config.yaml
n_kv_head: 4
norm: "rmsnorm"
init: "normal"
init_out_by_depth: true
MLP neurons of a small language model. Each row is named by its layer, matrix (up: input weights) and neuron, and shows model dimensions 0-255. Each number is 128 + 32 x the weight over its row's rms, rounded and kept within 0 to 255. Numbers have three digits each.
Before each neuron's rows, "fires after" lists the tokens most often just before its 100 highest values on Wikipedia text that the model never trained on.

fires after: "a", "1", ",", "re", "v", "e"
L5.up367:110090185176101125113137121119105107187107082129114117135227119114117136167142165124147170132148116133098115160158150114137152111148114115106135161152131122113154132138122162134126091163126123048169144115052129158092090062098098160117190100123144090123176101129110169139175118159154110132107088164130106106130158120098128070148150116148070171103142045092122079059137239070117151168191111098118140112121144080160140088114101118076130148087087107150106142084098115142149101093137179085085152168096060098170115158129204139105113075080115138116109143108158183151113183098086096114107132120167111073077120099119125102105218130112111119145151128110142148131095131115154108136066079139176097190146130128140104117136092113070148100121198118085129111109095139199131129113138127

fires after: "\n\n", "| "
L3.up304:140070125135095152146095161155122128143114142144111135052175107160079140195087123089107140125175147137093064088068104163205100055158128135134139048137099095115123132191147147102114109178172151099063078111136174194075138160119095128122105156089130140154110101189205086079138141132183128135156157118112147103115076108142150061127089104152129114151180170153142083177167137108152180175129108076123121186046105156143144136145115148136164053125132118074135099154149167144117102105155137099078124093098139077114111078144121127134151097137136091150160087096102107129113120171118143138182090117127185124176173133106136136112111143144138178165129115107143115142127125129135143033109141152181146106180123127112167148194129130154171133092129082083123125172114132154175144127160128

fires after: "ti", "c", "i", "v", "ec"
L5.up425:145099113137185152100142113043131094145105090159100142090195085133106159144114121091163158161099133117092099143098105106155141054145114131094105138142147150118170158113162108138129161175116098131143178139134092144071139119111147122165130176138188093126141059206141104112154072171140156115165105129119106093102167108118171099147164102090126127107102126120124120080118245117157103070135127161188144105118153118162122136095157148138062147178053097149120124191088121090123172131113159025090150132111133132146170099128151158154124174144105128134130213098149177103144137110097125134144142132108150104182171133083096127120166092147138181123171101101093108160112167170078097070078083202145122183102134125115164113128143131154195119136167148123149133131081150164155101075156138

fires after: "B", "b", "M", "m", ")", "C"
L7.up210:134107116108175144109126133116075136167151140135121124169151087136098091157179152095104159202147091112095111135108100131173199121138154164141092106127119119134124055133104117115172128116125124105145149101142107191147083098121091127089178179082122059129120118111159127133143158124131126111198121076125117087126040116080181178152102142222162097106076092127095129095141153182096110088099177104131137157104160100206111153075183091067098103059116135139126153136152105130125101130112154091092110113108142092136130073141152145179075082102130081180092167091106145129081141143134117064142151143174111094117179147096130124104118040146095156169147075139116115127130135166104174038114152095134121093102126144126126147154129046117141138101078119082113114125111126097123106060135097

fires after: "be", "si", "c", "ec", "op", "e"
L7.up370:159098112202150151112138178086163137194182068116140147109114151100209191173109133080148126142103117164121098150146165111162178037123131120083180154098175119163129144131144167129104105137125150129153212110199111155111109054114134049131131195146176094182074077209136098083121139138142095128077165088098150111114159117116178131081119121146110144102130173154110151157097153126182167144139113174177141150119167121154085133136144118127126167127148125102151173126116088131137082104105155112130141116134112114169169091161134105097128142140128156154145111129114204131142120109102144179126128076121126113154136147123159135106137105196041114096120118118110060196119174080128133148096093104149124133171183123106088157129109116132108037097151156143108105122071144101128130078117111

fires after: "f", "ar", "F"
L8.up775:084174209154163127138143160054124094117120133156116139122171163127109144121090161154205125137066100166095148155129139072184130058145160105140121109128107103120127125103130119141105123168121170134160141116138098136156191127123139170103136157102070131163107124147173093099149139114070158119165104167111219145146114125124091163158082147126159120122194171113040091121145156060155120135173170092104102170129119133143124079120106129157133193171100150092169090092160117136158105141118111118109135088141181131127120130151147148144104161129082176121166112195129061188136112150090154140144148173153208104147122162195106094159168104097103091104154158113180080093124166142188166126135105147144122109112094114163061092075145143160151070129157146116161121092136141136038175144146137

fires after: "\n\n"
L2.up400:058130106129097146134145146114149137093137118128113186142139182105091106079097147156135069132113162124124191154146097111094096153107105160116120088140099128128069100159163104113159109100114162156098075115149152089219149129124130104116113143155109107150106164183108191134109149131087098139255110149133104066137106147134119145129132120165132098074149166072089118156178117106134165128129127120151080139165138145145170133112135111094079118117149075110154138198184111092151144157157117126118077064178081169091139089089056140118169114154184088116124121136149118094112130098140125158203178111139115138157202141111092150134127049123160063096137122084136112112094112098079113109162090151127122068081180103083069183156089145126130126115119084146148128173101097173172116156151145

fires after: "h", "w", ",", "e", "in", "re"
L5.up639:130144127145170138112108112133066119119196138156108112129102099095171123139179149109161156174099120070089141182117149146193159156125146131101035157187194084124147157111115076092139106135097116141107191183127086162141085087107147087176161127085181087144140125138115127187154151181116102149105064167127168175110158141150116113176106085092103140131084085118150077101134178169143128155167165080145113175149167132103101091127160176132135125136092162083125135144126067081103086133104121102121186176136122102128103139144141106106118117116102133122077120108153200125116151106129153127134127147095124126115124119187219109127158161140113094138115106112129166158178146191204170153119096115103100125138103144120122130133120142161126031150112193153107079139117232160108083119093125

fires after: "\n\n"
L2.up471:108119093141091127133164159125109156102118143153110171135103166148086128088094144140108084093133155122148161155125123149091105158141099165094143105152154129083103129105139123108150124107130128159120066105143163106207170170141148110066124140163081070169137164188121128119096122117075125148211176144131135126116072105110094150127146108135120106094132154117070127183152143122105133147142164138118102104129127147133123120108133139116094082131153088118166129191189098111138155156155101197121084126189055129072175142069047167121158122149181106111129136125139116075145121110125144155176196117142107170174197150129149162118134007121154108109115153115138107099098103135076097127199093200114124083100187076088068111144092143133098183123127069124158157117118108167158103180200161

fires after: "r", "em", "ent", "p", "l", "\n"
L3.up462:123133159123118130110071167097119075158144074135104134090122149135111134174105165092159176217179079153103099125113128107108121121086123120105157153141102155163172211103142143107128097195134062161162173121131121110138142119094130135126072193121136042113071099213202187068128140118110122156150135151118177140147171120122137097125104144129059154118128091145127124117115219120133182123062121146110133098142111095134183165155089121141151162163206140142171123189144123156111144146148169061160128079110134067101147142127093133128110108169148147112078194111103129086141140108096102205091167137095092078145150115157130147123102114100115119145175133120137087142164132144200068134099158139157102142150127148129187111115147157162128116148110104171175167138102129133093106069132142

fires after: "\n", "r", "c", "n", "\n\n"
L5.up876:109107128172121152099154159121111123181161133218109185083191201095120164146161087083131187162175069118136113150117086068144160084124156120175123155083134183113116147103170179105115178208135107122129111119073160162100104137103126109116058176149128042107142119125199099099105174101149120106141101122125132134167148116104128130111092170157108122097101222141171134115150167103126106078096074140148141121070122144165157152158161105115146135132150173123133119136159126128071142098107150113124114132136092123127146106117080119089116143132113124155159162155098175096187119129114144178151103201119112103133207134113119163094152089134110138207200084099092144160123119112126099108115123157134111153132133167089210071107129153132091149154061097150125152125129139097112126052108121

fires after: "M", "ou", "m", "an", "W", "a"
L11.up611:138112154122124101114134132111060136127101111138128196150177097092102146106113193169094091151122106094137157153139120104115177105103159198173132105095085145086153173147142175108113172179114128110145108156074176145144168164113140123190146111196134147126087147156099103181107105114112097157132119140100181114152180166111073086091116135137094127164153079139144111110166157121123172177126126099136134164126157147105111103151120100200126131132048114116217106130132111077086168197135118107173075191109117066124135090127078147164099112101158127134129077132145102098160091050154154135155159125142109113136124123130157134127125157122198169093149095156011138128138152120162194098153072167131108133125138131109108067176146105115129199164121128113083081128113138130089170076117081

fires after: "|---|---", "\n", "in "
L2.up206:134122148168161135061120144105143162137096131137159073105224115140105148145127130124187136145108098122105118144120222080191142113110138119156108120117150092123095197085149163122112129211135040124134084125097104087192110073147103147133147128167188082071108110167134100178149152129181099089141130168137152149115133118167071116137127139057034121091130102143110147107120188156175124110119131129148114143108077149090098091153199148126146136147072152090137121187113125123157118063156183008100203109078125132162146095131111136162133138106114153129104099114096147102108151149140134132150125190157148125122119106119093109104205118140102172093137062158146135141120169135159126099125094151144141129166129124136110110105125133123091099201130104104067128117094151131094141103116109

fires after: "\n\n"
L5.up509:084150099137138113140124105148195110118142129152098144045148154109126147175197152117093127166126099032071135160104126139181117095157137104106155114131122162115142110137091094221188149126148097115126122099131154172051159112100146106135093196082151044124110105121110087104160094149116102110177081120115126146141120079139179071133052188124093098084153116144101117126142166143187099089129114132114143137073139102169167096084103169081153114134151138167136089114147150137134107121078145090134087131092049108099128130128124078141140097105137108108106197125127107145138170156137131152138172171134107087116090129091108162083159105128151171161124095157111104096099111169143140152074043176144135136096175108119132160168069114128125159114051145149127119161074092106122102077119182

fires after: "com", "b", "in", "im"
L7.up280:205146158199140074133161081126111127217107157106091158114152175102114124159094088133134111086151084095077155142138129145180184118122112136144160079153135203155097093137190184125180127164090108088150121077088165112059085128066115126108171135175113127096162128140140141127107174148151109137107135127125159093119165142080139123177134128122101103099139137123090136179111148103089041091147170092104155141145177083156107132174122151151087090111116127141126137153137108093112144116080165118103119152094090077167147124125104086088082109113120190140117113147156130061163119090097088127144168144102197106161186153111130118054164132116091143165145065103145165104100145123136125154082087125156118164107084151120207164120078131142127041138183121155140135091096130149084128130119087

fires after: "it", "el", "z", "ad", "i", "st"
L8.up604:134118121221162113164128102135226105160116158120139173121105196113134112129133094131156163138100117061146147133103097089163167095059075119157111141100085147082166090119138145122139112115117106134128117059175062157077168114136163111137132157115146093090092127134190119114148172131121114095137096123090110075183132131061087100146176095121113113105110124112117118128111125132158155099135123151086085107137182097132121165112074121118156130139117106162135112113117126126104143157121187131113168133140134095159193126103130120067123179160193130145092180188134113139137162081097162121124162122111139139130167116159149146121144135187138108125118105146184182149146152141156111129154093255106083122166208200160104077151093109162098166168139108167154111102131173158110131096044103

fires after: "\n\n"
L2.up101:061134076151096140123153145127137127129133147172106154142108197153106126068088135137144072169154120118123177140101104126105100133137115160115141051124101148131109129115146112104137125152127134167097093126128144098156168148127112077116100136158086080163140178203119193132111147111064108148251155142154118112139118145135115132147135122135142083123151193074131115138147105119113171122109132126136109116140137177142179135107128106125114112104191087065161131224166109110147152134160078096125053091196087145066157087103035132126185134127153117126143150116138119114129086168125111140130190124087108127136175161142125179140125016131166111109147142089135090103110116106059111145159083178111121089062162104104103146105115136105102103112095093172128133120076086185160145150178155

fires after: "|---|---", "\n", "(", "6"
L2.up543:133100127148139118106100145141079170154094144145142178090227119136126147109136140105180125126099127120112129133082090094156171049115132105133069105127085083129119163119099145158072142226159054090135093155114079133150169122079094165095136136095140064122113112223098112103103154139148136121172088136115201143115113102147074117151125134114049116097112134169102119095117199132153124110113109113157174117145146098125098133157171155133129164144087125121165150178167086142140149118100152012118174087120119143170148088155110129116128149135149157160148125094129128170087162145150162105139130170150142073150143067138163121096137120194110158106143090107156139142128148145148129030095057112151121054124169145120130061132132151147141138185147092098148094138079151124148129082136115

fires after: "p", "e ", "al ", " ", "ing ", "P"
L11.up952:177119160142148110133136114145116139116119075105155164108120077141134144120099122182157136157136130149048122131108124073132170087141136161170166128121142164136067101106149124115137116117171101095115183091129145106145115121124148151232211168146111096039132164182187140150195158202078119107176207194115082116104142108137132138129061125124154136114142115136097157121168116133167137189103144096165126138092121073151126111074156142135075131199088112149143067143142128125123138106136186080108179138161124147110119110143103137147138094163126119068083108108187150150140126159073122125157127146144166133133113114158131099127141095160209132128104106146178094144161183087164139106103142196118066059156193161112148143126107101116080139122139083151120178134074146069110144091127120

fires after: "C", "E", "r", "e", "{", "ic"
L6.up783:114156090159135138147135141134137134167133177099143092147147133066128089125097170104164096188137124192126115104117161135180121109136136143113112060091090102123144129149140145129099164170174103032136117117069172171125094085077135136167111121106092124106090116132191125135097127141178176092154171158083049088139151126086155121079127137139163151062113139167140098097237133165128109128153120117141153168133114117150133174061144086134132153133093129119134083178112158113124130111098125108144185085095161167135179131076097126099162112085092124107139163071095185134136136134085109149148113149137120083175140127127150095103050081142105160152131102120084108106107146134104106106091136161105148130102086115087166154120091214130150052146112080074163133161046124148149101068162084

fires after: "|---|---", "\n\n", "\n"
L2.up72:087149090171122129130111123134132139113151138137116142161080185125101130080092160134139122141135130097132127143125122085104108143109126178127114040140122161112119120138167108127154122125127142152130076091138134096199197152119141099054086099117107133162133194233134207147100157159051135158244135159122125127123106120148097175147123138154119102169119144119101103173166146134101164114118125131149103115140112154114130136170132113127114126142171119081139124195180084138160151155115147092089077068140080161058145082124085118132182142125166091125147156150141101075132099131126161166178198138168110155128182133142091178099129009148156111142118113106137139109108109130098112115192097132142114087057185091071104134154109139120113140097104077157115151147084063165146122129179144

fires after: "|---|---", "\n", "ep", "|"
L8.up258:170161139111124135081148134110130177170098097173164136100154098118138128142113152065135113157112198136134091093153185143180126112104095086187110093099197156105123102142110099153139124164098053143119111145127163134135162120111122082190173161098105114123063153138204073159117095104152139118121101150171110132106134095125144169170102115135156110137107151134153164131171143139166138106108116091141135138102127115151092112127165126155088127196114125072146085109113185110086113152138131098124159089105106145141184086100115139148116101110134104167109162101114187067124052126144157148123162146153119111127173188174183123137051080166062141141185150157026109170139163175128158088099122154107153104129129146148167123128116133162109055145086057089110164153065173107114131129204185

fires after: "\n\n"
L3.up787:135096141177133106151089119095114136162131176132088140090172113125100114144071096084055079164128142147091095119112121122191140090181146160142126164162150165113145116148138139159117137141115132132085109113138163127114145145145125112143121195120152096124137152164112108145108165112119124124189086079146141146096121165165176099088031157114084113049149135144162116145094192081177130099098114092119105117079098079160122100142115130122103086106170148129076067174140139123093147129042140125084123035092117124094127088165101089157143138130149105153131146086110120119123138197124124171183175137132125132171197165134155144107159106135076177132124146135035113181158139180175224096110145132127175144126081121140194141225096137146116116165093127121097119134106112108125156113153160

fires after: "0", "t", "ent", "re", "e", "en"
L8.up156:088166171228233131151124131159113083141147115129116088139148096130082192166153191109188146213136106076117102133170161129144143104097112114115157115118143152130177181087130146108190130157102109092116122085117106169136157141076067119125211145090109143148096130138168149123138044136127098109094141179114083104094110135182114086106149097095129191073145115142097184062112171170131141133137100075138148142106136129154152163147064109131152123166089076121148154076122156115059090126170112136144076130134134148193149130091126103088119084122124122132083091124176121131156111125125113160114196127115076101140168137189154160088129122165126143129135146166134146133117153163157140087115138074115125191133141156126074178076105149114135079109148114139122135106081133179132156097092142

fires after: "|---|---", "\n", "6", "7", "1"
L2.up990:146124099185122093064128120134107155157105119119162116141219142118093127141120157090146119167136190145149068121116211106151143080096166167158101099125163112148169203106132142131162200211154051137154071145080117139131136110110122152107144116147120071111143085125108098144107168143125128069157126171100170154106192132139086132122073136061103130089122098162106162116114255184155140088114128121150135092118088141116120121134144119161125124141070158128140136172145152133159116121099146026089189103100153102143139110161102123143178149147103157111135138102147159094156145125122128105186147208150107125159107110119134106088183089151115142158111095148136161141138151178199150062145110134116146072083136108134114067117125145199121105167126129112105126144069134132131103119129106

fires after: "th", "l", "d", "k", "r", "ad"
L6.up542:147093162206140102102167099098106162169154150178105104132182148122098099126100133163144135153100135097131094156157118096123194061050102111169171054131181121117153065126095169120092075132094123064140126159138129131098166076105164137202153077087119100144108135165064112140162079107198152183111114204125086118171160094161127094119142132109093166134188133128113119160082149136123147152159086152120133125121141135126121084104140122153131166173091056077173152120125102183137126128110190130119121130146104126174191108144161191154100116143115144118083157171146093088153150136082156130135138130180136135134097126175137059102110131203111106084127094141168199138158161110193155125114086067078116151113171126142095092138119088124132119110150081124135132150121099073109124119114151

fires after: "\n\n", "\n", ") ", "| "
L5.up987:156152157168090110089133056134178137115169091158142117051154108124121167137180116083161127218140094167130061154085156090158127083098178093118122103150143208132206076116091121144210116122116100117142130142134207114139143144076153156169138150066148059124090083129109086112145124121090062122161105122125153167156134092139150103123118119171052139122124157144092139130162166131194134137111132141133081130081092084134136131099156148098140189093122165165106118133088125100125117117115105100134144078114172156096121089114133084142050131100148102121133146102128134092128137110122128134162218171119123070124165140127125167064168121171130178152121130182163146154073136113129107154088121125114112124090107127143088142147128120121182091118130078124206097144113079153097058133098111

fires after: "|---|---", "\n", "ou", "4", "or", "5"
L5.up12:129144111132159133127131174159082167093134156195158123109177150119119123147145132049105112153107138140093124157125138071159226106079146097123084031160121207077167134142110146128154149144163089109135111114095131129108096098103105093155154135093141104101140110168121069140130114084122135130093099109165154105118160128126082159062137128131133102098092119148133084162139140153151117108135096112099173115098160117146098085083148164113126162143076166159123094119103129114124106072097130089060114111100152076143109161107169127058115093170161148097135174111126122100090088125181158097113150167169164116154152142131121165113122018130103145106132071106080155181117171122109122125109173212098135052106182111096167146107128135194165037138151087094129152123103116150178072129137108

fires after: "\n\n"
L2.up810:064113087174098151100109125117146134158118143136155170146117167143113136088102162137158059158085159090146160164137120133078084111105145158124126079132123134124122121153132137153181111102133146144119072105125131096191165164102152108099068155112137098145105162187141202087104115115080077122255142153137133120182089122115114140100090115147132132088157161088126091194196160113129144131085159122155100121161143141146152126136122116083112135140142155088169124204163131116145181162131104152106089076156073176068177131113032108150173140115186076158154144126104076101124137136158134163159200108142127120176198113162105177088127041132159129174144124101152089128103132117145124102151087114144133086091196103102115118138121138104164113121144060165142136145099102175129128148157155

fires after: "P", "f", "18", "p", "K", "| "
L8.up544:157147153171170164147160115136093128146095167062118120060142116152127200150131143148152121140153119158080124124083104085164140083137106117121151056132143196120120106110163131043101119179187101073157135198155164155085205114157170112120125116116100132119121137142133145128137230160075176093126125198164114138117112123072147103151088130163146152084162104193071119131088150168160110165088140090087080166088132144140095111146099114127158145129117131114128116162153125159115113088186165109116176121128121135158132109127118156082116122114083162169080134119108116124135138101140150103135091178111174162080151118095071099104167156090158128129125120122153157142109165150148191080138138139163110145138122075145119113165189190119067022166146166139124114127103171128112148056116088

fires after: "el", "o", "d", "r", "h", "at"
L5.up736:128099142128093135092193069114135148205125114138106108122183115147102125156155138111157117134120133138147082105137143098200134062131144053153126059126152131139143112115118171106135108157156118070128133083105161166122096030150112138139120087130088085056127158139126207104177094112139101098094149165124107118082143129156148137117147115177122155095121147172086132152122152118169159115078132110100125157157087151127119183091113107151100156121104117068123169135126081186084127105121157061153118137116158116164109150107170081107124086158162157126149105139069177112190151121110152152106170162131155116104174114195090149099087186152153116119155119140101157150106196104201237105063074140174087161099142125161060152093119139109151130124111134116135136110152101127126146062129187

fires after: "m", "b", "M", "a", "|---|---"
L7.up326:119149099180130080117163095102092157111138142090138119137157129151134117127078084081101086130122170118090167182162116127163109078096084101082052096050111102144137174133127174126140100148131092156124062148096094106143135144110139127092173163136221132103084144127134113109144163135093142116081101144129177157146170111122122075140106106114080149102216098101144164153069125095153161094128110108126167118157123147200127126144161115084098078074083154150167148152133124123130139109101143074085135087149080119185125070160141089090085095136116081148123118200134171169137120110120121080125095118133132099154093180173115114106125087117080095108142082122106122144144153190125180129139078165140138090126168095133076077171162122148120174156132189085090066136111134146172122065047118

fires after: "an", "|---|---", "g", "C", "d", "-"
L7.up137:189117094215146096131145186133064104161178114118165126170205116158106166155161052140143116091157076165104154207126180071173139121080055080144129148164131117134137134163180158103142064132103165092120068113093104166143149113068125102133157183141168152098138089166172118136118147100101146118099153098097104111064153122134107102119116116084178089144138164142050134111153145071150141187204119117116116155103187101120152117146114136134179093119038129158193178164143147133108124125077156109130139174157107126171141104150138119146085187099112194185125164148116119159107151134159077109149130163103144110147093129088117111132117144177100159079137150123139171100141140089147133160098127169099173152128132104133162113119120099116110116146172150160081152140131181103151144145124109

fires after: "|---|---", "\n", "| ", "6", "4", "7"
L3.up171:167112102159123128135115139053130127205149098236156097082157104113121139129131143111133070174101105160125151182123149071170158079104138092171135091137167143099116150049109104096145117178132107092160100147101079166123169104103096151136130150109173134126128100196116135099126128084147120137175104135148159123109123057172137125112112112123115134111150150121122152130113135141159136112145110106088123102141095123159151118120129107146143176132121112156167110219113128119094138117113164022067134048074160120144130064165105122119098189151108137112156156105111129173161112140108162120163096181176099058124117095154177104081138079125091135110145062134141147191153169186191184129095105161082132089130129117129151108164106137163117049199160103135149154150089135077123146128159110

fires after: "the ", "ent", "t", "ord"
L8.up324:120147122168154107109173098111129100176165115166178168142121048099085075132157136087226109152152095105152101076171124152144153097067047126095144137084159176187154175137141091150115090124158123071168131140089107124138184130132202109083098133135130139135115142136142146132112134163161107095094096185146085107110133153151104135121078160079115102141149113136141138118178161116126119131169149085161200110155145093162123126126085156148112167129105143157127072069108134105150074094134121113075124132122109139165156073139132083096123139159077123096122109085155133121153180099122165091134135112194106130097157102144159131098142159165157130170110079139186166112144190146145131097111131143111078063118205112121151211076113118133096108124137122163111108109095163131127148018179169

fires after: "el", "o", "ol", "ri", "u", "i"
L7.up622:145154122164169156084119104126137144146155110183092120077125144150126144106126105156138135160104102147084123090148102090168171094076120088162098137086152194106181132123086114129145139166145106054114123103111083113135117113129090101131143117152098121042118084122172119157108126109146210145117128126075116099156154132108145105131127032160124131084124173103150072073173157154138101086091103075062138132143189103140179115155095122197127134075119097119109133088123088192087167092161144142126107133093077116147118075161129104126149137160158094170151136179136091094118100100133184123148163208150063043112148133153146085115149190153111119157146181090163146159155139135173141072134105175111110130131124095133173092152133079102115112113148079147160093171127123134044100094082109

fires after: "\n\n", " ", "19", ") ", "e "
L5.up512:136084182170162111078148134099159145147093139122144145094165149161087140167155109077163142129113094094091163125114173099133143075180111140122105091058161149116136123056066112128199141195123063080143111130101139151042150101105123155134098149098132066138153064099134151119153142142103041140131070086129107124135135163083103116113137122139077123118126104196131167089127202076194108100088089144105115154103153130116132067158127162122157161088144164101149110116130126100124135081103135059114102104110116100123155079132135119112052146084137146143109142163140129113106140144158170100113126113138127098140176142068128111099153141125134136102110038161138193122139209108158106111122060156139111089114154167098085136110166114161094125186157096155166071100108105093080097114157161

fires after: "S", "M", "m", "u", "k"
L11.up748:132134147161162120179126112115132129168159073137109093119127123149137134118095090115105126167078147123136135158142102149199160120110109102117122158078157098103115188145130165108122077154121139166135122125089134146152132155087154092140155173107149119058069197172112091097140153104128108180131127138143199150125118169159196122159129118093164093091119159116089117072173178143164148084089099096130145151171123162115122128139142138106078122074130119125136130110163091045089143126123167096164087152132172104132108160079052111107125141098180122139127117128119113109064146108096120137168108193169139115164085121144081168153116111147131092053158091202087170138097113165135140168134017112140116102118189146096111032186173146099145155140136103124080138180160101207073125117123124

fires after: "p", "P", "|---|---", "19", "sp"
L6.up923:139118090134189115169183186110131106185120137034122181090156145137142130143166170113162139178134109155083072118069151114183131055077107164078150128069102099080106069110157133122116094163142107091142153114135125154079141038152104120158113147129110104101075113116220072156185155141150136137208144135140098126110117091149139124165121160102145121139158064120051193129147159131213117128101128122158156163104117108170150082121172158099133175142097135090140179129148183102072139128113130079093100096105098135141100100108129122108140090113126068128127096161095136070146130113125143088177076135148111122186122123180105138152108127091134121187128104104169156094099146119131162114075082158127163113109120153106178121146120149110090123122089131115118108094137170111115186106174149

fires after: "\n\n"
L2.up971:117113105129101155106160158119125164152097151136165171113094144129116136068147170126107049110140159128135163149134078149103104126133099129106129089155098160098096109139116124121136111123115101150153131106153130092179186172132146059082095130144110109156128162203119199087107115096055088129255145114107131082130088128094155144136117132171108090044123184124101115159143132115152132132121121104135100161132110164133146161115133101126096126125154046107162110212170103098149166122144102144122086066186084140066144078105068141145138130166161122146144107094131144078151111128127123162183170121097125179159221155153116170110147039137128119133156134104154118136144116117069131105165072169122129105075173089110078136140115142113107119115145061132141134154076116181127099122167161

fires after: "h", "an", "e", "g"
L8.up117:183223141152097136184086128130074118118108075127104107160146142117150150123130130135162136126203121175107126145137184099172142113166109094117146124092178114126134140136170140099171136091103089154082125114100091117163128094132137141148174162133154078093172134161123088140151070109156119077095079137152121117101189113149099138090131121130101141144071141101139119198115137094137132155184121125136082159102120120092156044147134115140100106166084125097164120095119151101140156111156178101120078126100162096093117125082138103159141136139119200100127101161209196121167126124107150127141105101081141110092105039132156153146167160180040097088149189115172161129162100100185139174144091103137127094118100194105172190132101124162100148135158158179149194146129195141097106125093178

fires after: "|---|---", "\n", "("
L2.up230:122148146184129118121129142135117161209118116135143144132236138130093118183146161126141078149158141130134086124137149110151180018117138135140077161126186127121145130116160122130129159226123042134129109116156112124079120113101126152103143139110149080089131107188112135154121114127120118102154129148101168139117210118086079124141143168136069170084123146151149121080141210137173097138098107132130139129132081131109125144175100111117139170149094157129131106165107122104147113084129161005140217084074088106135158021140136124123118128137156129162174156102121131093138100122177140147180153194149201107177149105149132154141128106181088120128102101151129135148130132152202185069095091156127118098123173105125123086136127114161143138172117146096102110122105128149133141107146111

fires after: "\n\n", "| "
L3.up401:139091109158123139126137132110174121165118179112138141084185125112075113159068088156087104178128076122104107133130106094151136067132171139156125082135085095090143188153174112159118106180197069107136140121124129157131168122117089150161112139089110071140086113224136154097135138111132086135187072140132123108152135099130133090069080126135088163106158102090095163177136166121191130132096122080113115086087134089124114142128111153139108118141162138116150130206099183132085142107183198100087090055124138158160182044134077129150173109136177154091143108111144111159113130156130131141164183147125131141196094124105137121113119086177169104171131117091085161167107155167177101053140098137145125120132172159135103125168047114142142115177142132127098086178060112155111151119119132

fires after: "e", "cl", "c", "bu", "o", "rec"
L11.up136:161146123202094149114157163158095129126150114103096120097142136110129201150165092125109088138076139084133083146081149110142179040146137134062115170142099137128121150150107104173081104121091148123128119090155168123102174156165171108123165136110116090126110126143121150090117108118133091070153100087111130115169203106163177132102134070032171143085118147171160104143121162134156114140133130158156125135129118079140147101058192087103135124089117110092178146144154113175128102149137131073077162086098155123137175123068122148142141117097145135086152121093140167131190097104104120192144140161116134125150171104130227137088109104196093140161155123107089135161145143125135159070108133068245156066128139147109162170192075094111118139148120141133155085168112119159146098109133123

fires after: "|---|---", "\n", "p", ": "
L3.up832:149131126171142118157168135091158131214125103117131149135210134172119095140102135093158124176097149077095105124138145065164154056119125122159114078158134137102139174138124174136045175178137080099126064165104120179113126111043090155129112144132121095095133080201121158100168131149122092097133101108201179124104170075147158083110070078107159101087163111137099156123121199129170140149117154101118145171108109083120128102131106148107121121137019126069129113142135149123111100121097160041136148107105180131121187085149123149177120109145174149138129110132125122115093138140100167090171095153159112104175125155126133153126074086139150156113185071110135160139129144147162171116087057130080108081060181117115116129116114115141167088158155132111160095094097149124136106118144131

fires after: "re", "in", "s", "b", "B"
L8.up404:141131119135204114152062092100144072179081133105109140068111161115128144129167098146100113118164115205098180065106127094116154081066169126111053150148117163157139098145143151072149129155100069147176149135177106148106115084078079129124121138115155138149117145157139098166113140126113088130127123107103168137125135168165142108130113131125134177090188103117078086195167151161115064098086138141082066138182134127132176131117136143203101150140113122126137158094111099145139163084084116100096165107069124128170146128128120132106156041129100160131144142166151176124129121085146122114144172164147107143068133072126124126110170155107111139119089067099140107097162164152144144150138153114146096121098057123145174174141113199142136061149151115044101117169106073150107106049079088

fires after: "m", "ic", "e", "u", "B"
L8.up560:145129121134117118090088121145115153139110186177153079096111133124119159111090099120159216209144123133144138149162155122143165112133108104139111156073187121096182085158150089167140136124139109104170100106092122136141098204100159173117144108140091141121135096103211092135162066173115114111149166115065140107124111109093134126091107141159124107116129121092149091103149159159107128085149144116063100237142166141133127130087141091136125137102110098117103188088159140044143129158162162078159192121107150129152114160095127144172178029142167092120156129057095183100133090126084070128172077087152121135156104159124122079113151128151110151142094087108225124050121119147123166087126108126144097117101143144117107136089123110103166101106166134153153124115114105183098156084179138